Weights of a small transformer language model.
Size: 10 layers, width 384, 6 heads of 64, vocabulary 2048.
Architecture: LayerNorm before each block, no position embeddings, biases, tied embeddings, ALiBi, capped logits.
MLP neurons of a small language model. Each row is named by its layer, matrix (up: input weights) and neuron, and shows model dimensions 160-255. Each number is 128 + 24 x the weight over its row's rms, rounded and kept within 0 to 255.
After each neuron's rows, "fires on" lists the tokens most often at its 100 highest values on Wikipedia text that the model never trained on.

L4.up793 [ 90 152 138  84  92 137 130 110 134 107 149  70  94 135  98 127  89 132 118 109 147 121 132 108 119 120 118 130 154 122 134  88  91 162  96  99 113 104 144 120 126 124 102 140 126 158 137 191 164 123 100 146 113  98 129 206 147 163 153 140 136 166 146 126 187 128 101 140 120 106 148 110 106 182 123  86 156 146 115 125 151 128 112 126 113 151 124 155 171 133  96  88 116 124 149 148]
fires on: " is", " was", "van", " for", "s", " V"

L5.up919 [152 162 149  99 116 111  97 136 126 120 145 146 118 116 153 100 154 139 107 139  89 101  97 120 155 142 144 129 112 159  66 183 107 173 181 134 170 115 119 117 126 143 147 157 114 134 135 141 153 148 172 103 120 115 113 158 172 104 178 155 136 140 145 124 106  87 117 169 126 148 125  67 114 160 113 131 146  86 102 132 126 119 108  98 122 102 108 112 138 105 129 110 155  77 166 113]
fires on: ",", " and", " |", " but", " ("

L7.up371 [ 81 132 161 112  71 152 168 149 100  66 147  95 111 132 124 101 141 165 138  75 127 165 127 154 109 116 103 133 135 145 141 106 111 124 141 100 116 145 165  78 151  57 117 115 148  99 121 106 119 117 135 133 132 143 135 113 112 143 118  84 123  83 118 115 133 106 101 145 160 117 130 130 114 151 142 126 139 136 119 135 150 102 114 159 100 134 152 119 123 160 124 111 148 141  73 175]
fires on: " K", " A", "s", "ttle", " F"

L4.up436 [142  99 144 167 129 170  40 103  96 149 128 118 111 135 136 135 153 109 180 114 134  84 138  98 128  87 154 117 127 121 106 156 135  90 124  88 127 128 150 107 144 155 133 146 168 128 147 121  71 135 175 164 119 124 146 126 153 128 140 172 142 121 117  87 126 110  83 136 123 152 129 118  60 121 193 161 112 117 123 120 114 136 128 122 137  91 166 124 138 126 137 124 134 164 115  88]
fires on: "y", "er", "air", "tor", "us", "ul"

L4.up712 [139 118 141 137 160 103 127 126 126 149 173 129 132 127 103 141 154 113  99  98  86 112  99 149  85 140 150 102 173 148 129 150 180 122 122  96  92  97 138 141 131 130 119 138 138 111 107 131 138 139  78 131 132 146 100 199 100 106 135  95 115 101  89 146 149 138  69 159 161 141 108 197  93 135 153 133 127 126 139 176 119 149 167  94 112  91 135 137 182 184 123 200 114 118  95 127]
fires on: " the", "al", " de"

L5.up950 [119 151 111 122 118 120 118 158 144 160 124 150 113 141 117 113 137 114  78 150 129 142 107 138 124 145  96 133 141 133 162 138 121 112 151  96 167 153 127 111 108 142 137 120 104  94 148 135 114  98 129 149 130 102 143 102 140 150 121 150 105 112 158 113 144 119 114 120 164 104 158 137 127 176  96 155 124 122 130 127 120 140 153  86 108 137 139 140 141 125 144 127 136 128 168 153]
fires on: ",", "e", "o", " that", ".", ";"

L7.up68 [168 133 135 145 123 123 141 133 108 141 105  91 138 140 109 105  67 102 135 148 105 125 164 135  97 153 133 108 160 128 165 117 164 118 169 127 154 139  93 117 107 112 144 179 144 137 127 113 145 130 124 147 133 159 101 132 132 172 149 103 155  99 137 118 156 108 111 103 124 159 150 132 107 168  96 113 105 127 108 169 171  81 142 105 118 147 157  95  81 162 141 112 143 139 130 114]
fires on: " to", ",", " can", "ly", " by", " of"

L4.up569 [156 139 139 129 130 122  89 167 143 135 177 151 101 114 146  88 133 148 137 109  83 119 156 118  89 134 116 145 146 117 140 136 162 121 145 157 153 177 144  99  96 123 122 163 135 134 143  66 143 106 120 107 104 114 110 153 131 133 159 144 127 115  91 158 149 112  70 150 155 151 124  88 138 158 153 146 140 131 138 147 135 136 138  90 119 153 155  95 108 141 150  87 200 116  96  89]
fires on: ",", " and", " of", "."

L5.up191 [109 130  88 162 100  96 120 114 134 116 110 101  97 137 110  85 167 113 112 141 122 149 128 174 144  52 131 121 159 145 147 117 113 103 136  93 141 128 138 134 148 123 147 140 132  95 115 104 121 131 127 134 146 153 155 122 103 106  93 152 146 134 136 103 120 155  75 108 122 120 153 149 142 142 120 142 150 141  89 130 132  95 115 159 115 156 141 143 105 120 161 102 109 150  88 162]
fires on: " F"

L4.up1037 [132 160 117 163 144 167 133 115 148 135 143 130 126 152 141 141 113 126 113 149 161 146 129 145  89 130 125 131 114 125 145 114  93  84 139 134 124 153 114 122 103 107 119 113  82 105 150 131 119 154 145  67 140 131 166 105 134 112 152 148 174  83 124 103  86 113 102 119 141 103 159 114 135 133 153 130 178 128 171  92 153 168 110 177  85 125  95 156 103 129 169 117 150 123 165 156]
fires on: "es", "les", "ies", "ers", "s", "t"

L5.up438 [111 110 127  86 111 130 128 122 144 133 142 116 101 146 128 158 105 132 130 123  99 147  94 136  83 127 145 107  70 103 133 167 168 111 114 141  80 120 112 135 153 137  59 135  64  98 127 124 183 155 109 121  90 129 139 147 148 117 116 107 139 116 138 124 126 143 135 116 109 109 159 172 107 124 156 120 133 118 135 150 147 121 136 140 113 162 152 106 136 134 137 142 161 178 118 139]
fires on: " on", " of", " from", "or", "s", " St"

L7.up263 [108 143 122 124 143 153 146 141 128 121 130 103 140 146  96 113 146 168 141 123 162 104 152 101  95 163 142 143 151 139 165 174 112 130 142 104 104 140 140 165 155 118 139 135 154 113 101  94 141 103 136 104  76 111 137 115 124  90 108 148 132 172 137 124 153 156 161 158  84  80 151  64 113 119 112 112 126 140 129 143 161 116 114 127  87 153 131 135 105 106  81 101 137 134 137 119]
fires on: " ", " dis", " con", " and", " f"

L4.up1079 [113 154 166 109 110 113 111 130 181 143 102 118 144 127 113 109 152 147 135 148 183 106 132 160 120 118 162 156 123  99 116 130  83 131  90 140 137 118 203 126  89 124 174 136 139 122  95 110 139 130 120 147  94 145 165 129 143 138 108 112 163 122 122 127 121 141 174  89  86 110 149 120 148 152 169 110 134 150 129 152 145 148 163 110 113 114 128 139  94 101 105  91 126 122 167 143]
fires on: " in", "ian", "American", "ish", " American", " of"

L7.up333 [101  99 169 137 136 151 126 132 135 100 124 112 117 155  63 104  91 177 119 121 130 126 117 147 129 184 162  96 143 147 149 141 154  94 115 106 100 140 134  85 135 108 134 193 131 121 129 123 145 168 112 134  99 117 143 161  98 140 126 147 166  92  91 138 129 167 132 128 142 119 132 130  81 118 133 121 143 159  92 141 114 123 143 119 107 158 144 141 143 123 138 121 110 124 163 122]
fires on: "c", " I", "cc", " un", " de", " D"

L5.up1019 [ 65 129 143 105 137 110 131  86 169 186 159 153 184 141 153 127 119 137 124 112 116 119 113  94 138  70 110 103 126 124 100 136 108 138 149 114 110 134 148  98 154 142 120 105 130  93 133 133 123 122 177 101 126 161 146 116 116 176 182 105 153 135 131 128  95 123 151 137 156 132 115 143 149 137 118  75 176 120 157 137 150 119 165 111 127 104 102 109 115 106 135 198  85 120 160 117]
fires on: "History", " Africa", "il", "ar", "ent", "al"

L5.up220 [127 149 135 139 103 132 130 147 124 130  92 120 114 172 129 136 151 135 146 114 143  89 121 118 119 128 126 139 151  94 112  83  86  92 148 130 131 147 105 143 137 109 137 133 136 114 122  81 116 165 144 144 153 165 129 142 129 160 137 135 127  72 105 120 140 134  86 171 135 125 139 118 138 136 169 147 152 120 105 144 136 126 112  98 120 121 113 183 141 138 103 149 143  89 135 114]
fires on: " of", " a", "ing", "ed", "er"

L4.up135 [140 165  94 133 138 118 136 127 136 100 123 163 155 147 102  97 180 140 138 119 133 128 125 196  94 141 132 132 128 126 125 111 101 125  72 120 126 122 162 123 152 140 133 122 128 137 147 173 126 149 117 150 153 156 104 116 113 127 124 144 147  93 102 145 164 142 103 110 115  74 144 116 113 142 144 107 145 141  89 170 140 140 100 111  98 116 125 169 131 143 132 135 133 118 175 134]
fires on: "ed", " start", "gin", " of", "d", " began"

L5.up1056 [153 123 119 142 111  64 100 101 161 119 131 139 162 150 119 149 146 112 142 129 140 178 143 121 138 146 105 153 150 123 102 116 123 123  82 138 138 136 139 140 139 122 123  99 109 163 157 147 131 137 137 149 123 103 173 175 119 107 116 131 184 109 143 154 146 152  82 150 101 139 144 110 123 112 153 120 129  88  53 144 110 133 130 120 121 146 135  86 145 135 114 129 127 112 152 141]
fires on: " of", "ed", " by", " for", "d", " while"

L4.up901 [111 115 123  84 115  90 130  92 100  97 139 152 140 111 128 142 108 110 112 144 130 118 172  87 104 144 115 139 149 121 136 121 123 143 101  97  82 145 121 129 113 147 158 129 152  84 122 141 110 134  72 165 120 109 109 181 116 120  83 152 145 130 138  26 106 113  95 166 135 127 152 159 179 131 125 133 132 101 157 175 109 137 104  96 131 126 119 141 123 114 126 139 124 133 168  68]
fires on: " has", " have", "81", "40", "39"

L5.up906 [128 174 143  75 158 127 161 156 109 163 145 142 141 157 141 118 132 125 133 122  98 104  82 153 161 130  97 120 129 143 134 149 130 145 141  97 140 102 133 100  95 111  76 115  98 134 131 136 147 154 127 155 167 112 149 155 122 154 141  98 129 106 144 109  85 123 113 118  84 126 102 132 153 109 137 132 143 157 159 137 142 131 111 109 150 138 147 131 112 161 116 133 165 107 145 114]
fires on: "l", " You", " you", "ge", "£", " Z"

L5.up250 [155 122 138 137 125 124 132 114 117 126 168 117 114 128 177 125 122 143 139 137 113 158 149 139 125 117  96  86 114 120 117 138 133 111  87  86 148 137 123  92 133 154 186 117 125 136 105 118 180  96 101  91 136  92 113 131 170 137  94 131 174  94 130 166 131 174  84 149 109 156 185 133 135  74 128 165 176 115  99 129 142 135 120 124  98 134 163 132 172 140 140 144 172 153 144 112]
fires on: " P", "er", "per"

L5.up246 [159 152 180 129 174 132 137  79 154 154 133  89 121 190 139 111  83 147 137 136 172 162 126 137 149 105 129 131 120 135 109 120 143 147 171 157 157  93 119 148 100 107 152 154 140 100 113 125 125 118 149  86 145 151  95 130 118 143 114 128  99 128 171 142 133 106 113 118 147 110 150 108 113 160  90 129 132 139 136  98 159 106 150 124 166 149 111 157  75 122 126 106 130 111 154  88]
fires on: "==", "===", " ==", "===="

L7.up666 [134 137 135 127 137 131 138 131 119 103 123 127 142 130 161 141 116 128 163  97 133  95 145 141  68 163 117 106 132  97 111  93 162 116 130 116 158 134 119 171 144 149 131 132 134 113 117  93 120 101 148 138 112 171 130 141 105 123 142 142 138 160 100 143 171  64 174 141  89 118 148 123 135 116 168 134 113 109 120 123 101 137 136 105 126 144 116 129 118 148 155 106  82 126 106 137]
fires on: " ", ".", ",", "b", " J", " W"

L7.up327 [131 106 126 116  81 155 162 161 174 141 128 172  90 184 116  91 165 164 101 140 107  98 118 146 132 120 112  92 120 115 119 123 123 128  80 133 115 108 159 168 144  92 137  73  74 113 123  97 137  88  79 149 105 110 128  93 114 124 130 115 126  95 121 107 111 143 106  97 171 110 131 128 121 104 162 142 125 142 156 162 111 136 128 133 150 111  95 171 138 144 147 133 120 122 128 101]
fires on: " the", " their", " his", " a", " some"

L5.up43 [121 122 175 144  94 102 181 157 120 181 123 123 136 149 124  96 132 137 145  53 142 159 137 120 149  96 116 128 149 145 122 133 142 103 128 144 142 151 141 125 159 119 145  94 178 121 105 132 150 103 112 116 130 111 110 147 135 110 121 135 175 122 164 132 127 174 142 131 125 117 129 130 143 117  93 116 128 119 146 129 175 110 125 131 153  78 123 142 100 174 122 154 112 106 137 139]
fires on: " of", " \"", " in", " |"

L4.up851 [175 178 150 129 144  88 101 146 108 182 107 120 104 105 181 150 110 121 123 113 130 113 113  62 135 157 150 168  93 116 139 127 119 131 133  95 101 113 132 111 134  92 152 119 159 123 117 119 113 160 143 123 113 140 129 100 141 174 130 122 155 124 118 123 116 172 102 113 102 166 114  98 108 147 183 128 124 128 168 148 105  86 136 106 145 109 156 109  98  70 143 153 135 140 144  76]
fires on: " under", "y", " to", "er", "f"

L5.up356 [155 139  86 153 106 140 157 141 143 104  76 159 127 164 126  96 124 122 131 124 108 142 137 131 115 119 161 110 167 103 143 141 136 142 120 119 131 137 107 101 138 101 126 117 127 100 119 136 154 115 109 106 131 118 140 100 129 101 161 160 131 134 121 136  91 148  76 140  94 141  99 140 149 138 130 158 147  83 123 147 179 125 156 127 108 172  81 118 129 123 111 134  77 128 137 120]
fires on: " and", " of", "ed", ",", "ing", " with"

L5.up52 [156 134 125 160 126 147 166 122 128 132 159 104 140 129 112 111 140 134 153 119 150 135 101 130 150 107 114 122 128 134 141 117 160 133 144 109 173 110 142 128 126 131 158 101 126 150 148 162 148 168 133 119 134 125 105 138 121 162 131 130 126 150 157 135 127 157 159 113  78  90 147 125 102 142 123 158 136 113 135  99 116 101 131 141  95  72 161 152 136 142 133 137 123 113 119 113]
fires on: " of", " in", " at", "ing"

L7.up522 [ 99 131  79 132 143 139 147 139 156 149 164 141 143 148 112 119 109 124 152  78 161 133 160 136 131 134 114 132  94 134 121 152 129 156 163 138 136  84 100 129 152  98 213 138 165 112 132 112 136 106 133 140 128 162 139 134 128 140 152 139 136 137 134 113 150 144 146 126 132  97 114 126 125 151 115 103  78 150  91 147 124 105  96 125 124 146 146 156 126  98  95 128 143 168 141 119]
fires on: " Con", " con", " f", "con", " d", "on"

L5.up562 [103 144 129 125 135  68 116 114 153 155 153 128 116 138 102 135 110 172 143 140 164  98 137 159 121 128 147 116 141 132 129 132  70 141 130 133 100 119 141 156 190 126 140 125 122  97  75 109 113  87 156 137 125  76 151 123 119 101 107 158 114 148 132  98 116 136 196  80 113 129 134 112 172 163 128  69 135 156 133 142 119  93 154 159 100 108 126 138 138 115 158 105 129 134 118 126]
fires on: "ra", " in", " Ra", " of", "lic"

L4.up397 [109 141 117 124 150 111 170 135  95 134 149 132 150 125  79 100 143 150 185 136 117 105 129 152 107 104 118 119 149 120 137 121 150 144 107 108 121 159 171 155  78  92 120 144 132 107  76 150 168 166 116 122 155 190 149 164 136 141 122 130  95 110 118 133 188 115 120 151  75 122 170 161 131 100 137 150 137  87 116 138 174 106 130 123  69 109 157 115 138 147 129 111 128 125 137 121]
fires on: "ed", " of", "ident"

L4.up1113 [175  93 105 148 131 122 127 125 117 121 180 135 116 127 113 122 141 130 117 147 120 123 155 161 131 156 146 125 128 127 137  91 126 113  76 150 122 133  88 140  86 127 136 135 100 148 102 208 122 119 130 141 115 117 173 162 123 154 136 119 193 149 135 133 173 112 139  78  91 103 167 118 168  83 168  93 144 149 114 148 134 115 147  91 135 115 125 117 142 119 156 146 146 140 178 106]
fires on: " of", "ed", "-", "'", " and", "s"

L5.up865 [120 111 144 103 104  98 146 114 122 144 103 155 143 114 148 112 131 132 119 121 162 143 102 132 132 142 111 127 177 130 121 148 135 141 161 149 141  63 126 117 103 105 110 170 151 137 135 124 126  91 149 171 134 134 149 168 129 159 117 148 106 130  93 144 100 161 119 142 112 185 151 120 111  87 171 122 139 127 104 101 163 128 178 137 126 154 151 185 154 133 140 151 141 114 128 115]
fires on: " can", "che", " All", "les", "la"

L4.up917 [135  91 117  90 130 138 119 126 130 152 154 107 154 126  98 148 170 119 133 119 155 150 130 106  93 135 187 118 153 134 100 157 124 147 121 114 138  73 144 119  97 138 101 170 119 124 112 154 154 169 135 119 152 124 116 125 125 171 114  97 156 150 171 131 131 144 155 147 159 139 176 149 106 109 111 161 125 137 137  91 113 144 113 125 108 143 145 139  97 115 144 100 139 165 149 143]
fires on: "s", "f", "hen", " who", "port", "."

L4.up677 [124 103 175  73 136 170  93 163 105 158 122 126 125 129 153 151 143 133  96 103 168 124 134 137 109 169  77 115 153  97 169 107 105 135 101  88 108 133 143 108 124 111 137 133 113 113  95 131  93  80 159 109 146  82 161 115  95 107 128 166 120 139 148 141 133 119 103 164 106  93 118 156  88 114 181 158 134 142 164 131 149 154 147 122 105 104 147 183 121 114 179 111 143 121 110 105]
fires on: ",", "s"

L4.up617 [133 119 136 160  95  75 115 137 132 147 137 104 109 151 104 161 125 153 186 167  80  88 150 139 129 157 105 137 130 105 123  98 152 114 136 115  90 140 129  90 114 115  90 135 102 125 133  86 106  94 116 135 152 115 102 124 127 121 155 171 114 147 115 161 144 117 120 155 132 112 178 150  84 141  96 142 144 152 150 119 159 179  95 100 130 185 138 124 115 132 108 145 169 113 104 148]
fires on: " and", ",", " that", " because", ".", " on"

L4.up1101 [ 88 108 121 146  78 126  88 137  97 115 134 151 116  95 135 127 126 133 164 123 130 131 162 152 144 124  96 142 141  91 121 168 126 132 107 141 104 104 155 115 127 114 127 127 150  84  99 140 137 160 180 141 106 101 149 111 111 110 116 146 126 141  89 152 177 134 139 120 148 133 119 144 157 120 140 136  89 177  82 131 156 107 113 140 124 102 139 124 138 114 156 139 128 166 150  83]
fires on: "us", "ad", "d", " in", "ed"

L4.up472 [115 116 143 128 153  94 142 121 118 142 145 144 122 149 123 154 111 141 175 105 118 121 105 118 141  95 137 147 101 109 116 147 108 101 140 118 142  78 102 136  95 120 124 154 135 140 135 122 139 102 109 130  97 112 181  99 156 123 121 167 145 118 134 109  83 105 138 142 165 139 137 177 106 131 107 137 111 146 151 119 120 128 146 114 136 137 170 168 162 129 137 112 101 106 129 127]
fires on: "ic", "ed", "ult", " in", " of", "ig"

L4.up850 [118 158 171 129  98 118 163 149 160 129 133 145 111 169 124 154 110 139 139 170 139 153 118 132 115 125 113 129 118 110 128 120 124 120 118  99 176 121 148 153 151 115  86 120 125 170 126 136 151 119 152 110 130 130 144 136 118 127 145 140 127 139 130 109 135  81 120 128 183  95 125 153 144 151  98 128 179 154 145  87  90 158 156 102 165  83 147 160 126 146 126  93 101 136 151 149]
fires on: ".", " of", "h", "-", "k", "e"

L4.up731 [120 119  87 165 143 149 153 106 161 109 138 126 131 119 146 113 152  84 107 134 106  97 127 129  99 106 123 122 134 151 131 111  99 133 118  99 139 179 130 119 122 117  97 128 139 141 185 153 126 145 125  91 129 176 123 133 122 122 109 139 131  85 133 133 121 175 126 109 139 112 136  98 102 129 160 159 141  98 127 131 137 143 108 123 150 149 120 132 146 169 151 102 126 119 160 157]
fires on: "s", "es", "ed", "ba", "."

L7.up698 [ 92 123 123 152 109 132 133 133 114 140 141 140 136 120 147  97 163 147 138  90 173 132 153  99 140 128 132 137 136  82  79 104 102 142  98 162  73 166 119 117 106 127 112 127 137 116 117 130 165 113 141  87 131 107 141 131 137 150 133 136 123 128 104 148 143 104 190 103 128 124 107  96 184 150 116 140 116 100 102 167 123 123 150 150 125 128 117 144 112 112 103 133 145  95 157 106]
fires on: "ed", "ly", "ated", "d", " year", "ized"

L5.up565 [122 109 105 134 133  96 121 126 131 159 120  92 125 145  90 135 120  69  87 101 169 158 174 132 144 129 111 121 157 134 162 105 120  80 143 124 156 151 131 108 136 114 113 134  99 103 113 150 156  99  93 110 110 103 110 111 105 150  83 124 146 160 122  99 121 131  86 111 146 132 125 113 120 125 109 137 133 103 134 144 124 143 114 109 127 140 184 122  99 128 146 121 125 125 150 145]
fires on: " has", " was", " is", " have", " and"

L5.up897 [156 191 144 161 126 125 136 143 153 114 135 124 138 123 132 118 110 101 113 140 100 129 108 140 119 142 118 154 155 136  60 120 111 146 130 161 131 126  99 182 153 129 131 100 130 103  82 116  78 160 115 132  97 148  97 139  88  72 114 146 116 113  96 141 120  77 151 110 114 126 100 116 134 134 111 150 116 141  95 150 113  86 116 107 142 155 111 148 148 171 156 119 104 135 158 147]
fires on: " "

L7.up571 [ 94 138 115 142 128 134 135 136 166 115 161 122 154 189 143 179 103 138 129  92 127 105 124 141 149 126  83 122 110 107 124 138 138 159  96 123 142 144 131 123 100 151 163 130 126  90 118 146 131 111 151  91 104 120 137 144  95 134 135  85 137 142 124  97 128 113 147  98 157 118 142 134 134 139 148 102 153 116 100 164 112 142  92 157 100 122 111 122  79 139 175 141 162 152 123 108]
fires on: "'", " |", ")", "\"", ".", "ine"

L4.up261 [137  92 126 138 152 117 121 147 163 126  99 135 143 133 108 107 112 126  94 107 120 148 137 140 122 129 147  99 100 130 120  89 133 140 139 138 165 123 122 192  62 116 124 151 107 104  93 119 134 170  97 146 150 100 130 119 108 117 123 122 129 161 145 155 154 138 135 148 121 152 138 122 128 117 154 136  98 124 133 103 132 103 114 162 191 115 144 148  86 122 212 151 130 130 100 166]
fires on: "or", "al", " 19", " "

L5.up481 [153 117 150 100 135 139 107 183 105 113 121 158 101 164 114 124 112 101 117 158 139 176 148 168 122 111 100 137 147 118 138 126 120 131 117 115 152 133 109  76 147 133 123 131 128 192 132  73  96 138 151 153 145 129 121 117 109 146 129 113 130  94 117 108 163 124 143 132 172 101 147 150 132 134  75 119 117 122 105 171 112 111 127 140 150 111 129 170 152 143 137 164 135 133 161 128]
fires on: "n", "o", "ar", "re", "e", "all"

L5.up872 [141 137 129  84 102 151 109 188 170 145 145 152  99 116 117 122 115 119 106 139 110 130 108 128 112 105 139 116 162 148 164 112 156  93 146 156 159 167 124 106  86 111 104 159 164 111  90 168 137 119 121 120 103 124  74 152 101 176 172 157 126 101 169 146  96 134 118 167 154 128 105 142  94 129 129 134 137 129 130 146 146 144 132  95 120 129 162 136 106 128 144 129 108 144 115 119]
fires on: ",", " and", "s", " the"

L5.up247 [134 131 145 164 135  95 104 152  99 156 120 114 118 116 154 114 136 121 161  91 157 129 166 122 141 105  93 142 148 123 125 157 147 129 119 108 157 101 104 131 154 100 138 107 156 133 128 125 169 140 118 142 112 113 123 116 121 125 106  98 126 129 130 151 140 140 136 132 123 130 155 143 109 129 160  93 139  94 110 152 136 130 146  93 105 109 136 130 157 120 125 120  91  62  81 126]
fires on: " in", " |", ",", " of", " Museum", "ute"

L5.up652 [109 137 125 144 128 137 154 118 133 148 116 112 155 157 124 153 136 146  87 157 136 129 126 137 143 138 141 122 171 148 146 125 130  82 131 109  74 112 153 117 121 142 105 136 106  81 134 145 133 170 112 113 129 123  94 133  77 134 165 113 143  99  90 144 150 126 126 143 134 131 156 106 117 125  97  82 117 129  87 125 106  98  88  90 133 175 155 152 166 202 149 155 153  84 142  91]
fires on: " de"

L7.up1109 [119  92 133 150 114  81 137 130 119 139 103 108 116 167  51 173 160 123 132 109 132 155 104 145 128 126 121 151  99  76  92 114 134 102 152 140 109  98 148 115 105 119 184 169  94 121 112 153 124  85 104 122 111 154 158 140 135 109 133 183 107  66  80 134 126 122 134  90 150 100 169 149 116 151 139  96 119  85 129 111 156  93 117 125 143  90 158 121 131 148 109 118 127 123 122 121]
fires on: " of", " in", " to", " from", "ed", "n"

L5.up520 [ 97 138 135  86 150 152 107 159 111 120 100 126 142 117 133 109 128 139 131 117 154  87 116 119  94 125  93 125  95 174 122 169 119 154 126 109 159 113 136  82  76  97 135 147 113 154 180 110  87 116 119 139 171 109 118 128 135 128 112 160 106 101 164 127 102 122  98 147 111 112 150 113 129 113 143 141 162 150 134 149 139 146 119  88 113  86 131 166 147 130 174 153 160 178 132 105]
fires on: " and", ",", "th", "ine", "ad"

L7.up50 [151 131 104  84 104 129 119 111 134 136 117  97 140 184 169 137 140  97 166 123 135 124 129 157 124 136 125  73 109 146 148 151 142 148 129 111 119 114 104 120 129 171 127 133 118 121 114 123 102 135 110 129 121 121 138  70 153 154 109 140 143 142  92 126 119 109  82 146 152 101 150  74 138 119 130 125 131 113 107 159 161 119 154 127  94 163 129 127 141 120 163  62 158  99 134 134]
fires on: "l", " in", " con", "r", "h"

L5.up912 [126 117 129 114 167 109 127 114 120 112 160  86 127 108 151 120 167 153 135 113 110 123 138 153 163 138 116 137 145 122 113 112 106 125 113 117 126 153 161 112 126  95 124 158 135 142 134 178 165 143 131  99 115 110 172 147  97 105 107 136 149 176 116 134 130 169 153 162 145 104 131  97 129 166 141 102 132 128 173 152 145 128  82 149 153 156 129 156 147 151  92 104 120 166 136 152]
fires on: "s", "va", "al"

L5.up456 [ 92 106  94 114 162 120 118 117 138 110 142 139 165  99 153 168 131 134 132 147 175  99 121 167 117 157 111 127 137 116 125 138 146 117  76 152 156 134 112  84 123  99 136 107 110 126 138 143 158 169 160 113 129 133 142 131 127 111 141 137 144 165 134 162 134 130 156 109 164  99 128 151  91 112 143 138 100 131  85 153 159 135 104 138 129 127 104 175 129  97 196 112 107  83 137 155]
fires on: "ed", "d", ".", "re", "ra", "od"

L5.up649 [120 103 126  96 164  91 119  67 134 152 157 105  97 136 154 146 121 130  94 167 147 155 161 117 155 144 146 133 177 157 116  88 151 147 100  92 162 134  82  79 173  91 158 142 117 123 123 132 121 133 123 133 116 114 135 117 129 137 108 136 142 127 121 110 132 117 108 172 101 121 114 113 125 143 147 141 132 100 136 171 132 150  88 148 167  91 156 111 145  93 138 137 108 117 178 128]
fires on: " Car", " have", " has", " car", "er", "en"

L5.up518 [100 148 134  94 124 142 131  93 164 144 136 132 118 151 131 137 107 113 127  88 145 123 134 122 131 149 121 105 104 146 116 131 130 123 154 138  82  74 105 103 113 140 128 115 133  73 148 146 172 104 117 132 133 168 141 131 119 136 126  85 158 100 130 168 128 114  89 170 142 134 158 123 113 134 124 114 116 113 151 171 114 179 134 135 117  39 134 150 122 150 145 190 119  97 145  78]
fires on: "ar", " Art", "al", " Al", "art", " part"

L5.up998 [142  75 115 157 157 114 104 104 101 143 113 103 144 148 109 127 133 134 138 128 119  78 148 124 105 154 126  99 141 125 155 146  85 120  92 156 105 138 137 114 132 152  85 133 152  99 137 145 142 119 128 122 149 131 185 108 111 125 126 169 140 102 134 120 116 138 108 151 102 153 165 124 160 154 128 165 145 127 152 134 148 130 128  75  74 146 135 125 114 123  85 106 124 124 137  69]
fires on: " with", " of", " in", "in", " by", " for"

L5.up563 [171 104 101 150 135 134 163 144  97 118 121  93 164 106 186  94 117 125 133 122 113 155 132  90  85  84 143 102 122 143 120 127 127 129 102 149 116 165 142 144 151  93 157  94 141 103 117 148 123 103 121 136 157 128 110  89 149 103 124 182 163 190 166  89 145 127 122 123  79 168 195  91 114 147 140 136  90 123 139 148 139 151 156 158 120 163 133 173 102 126 130 142 139 158 115 113]
fires on: " and", " |", "le", "|", " ", "my"

L7.up1147 [112 137 171 132  94 127 180 112 131 135 145 134 138 131 101 120 140 103 109 128  95 113 112 170 136 102  99  61 139 120  91 169 151 132  92 106 145 150 123 146 146 188 103 105 121 165 116 115 103 174 116 110 106 135 139 152 143 115 106 127 153  94 121 137 145 132 133 147 115 107 147 102 156 109 136 160 127 130  95 138 136 135 100 143 139  91 152 143 170 123  83 165 136 127 144 120]
fires on: "\n", " Al", "l", "th", "er"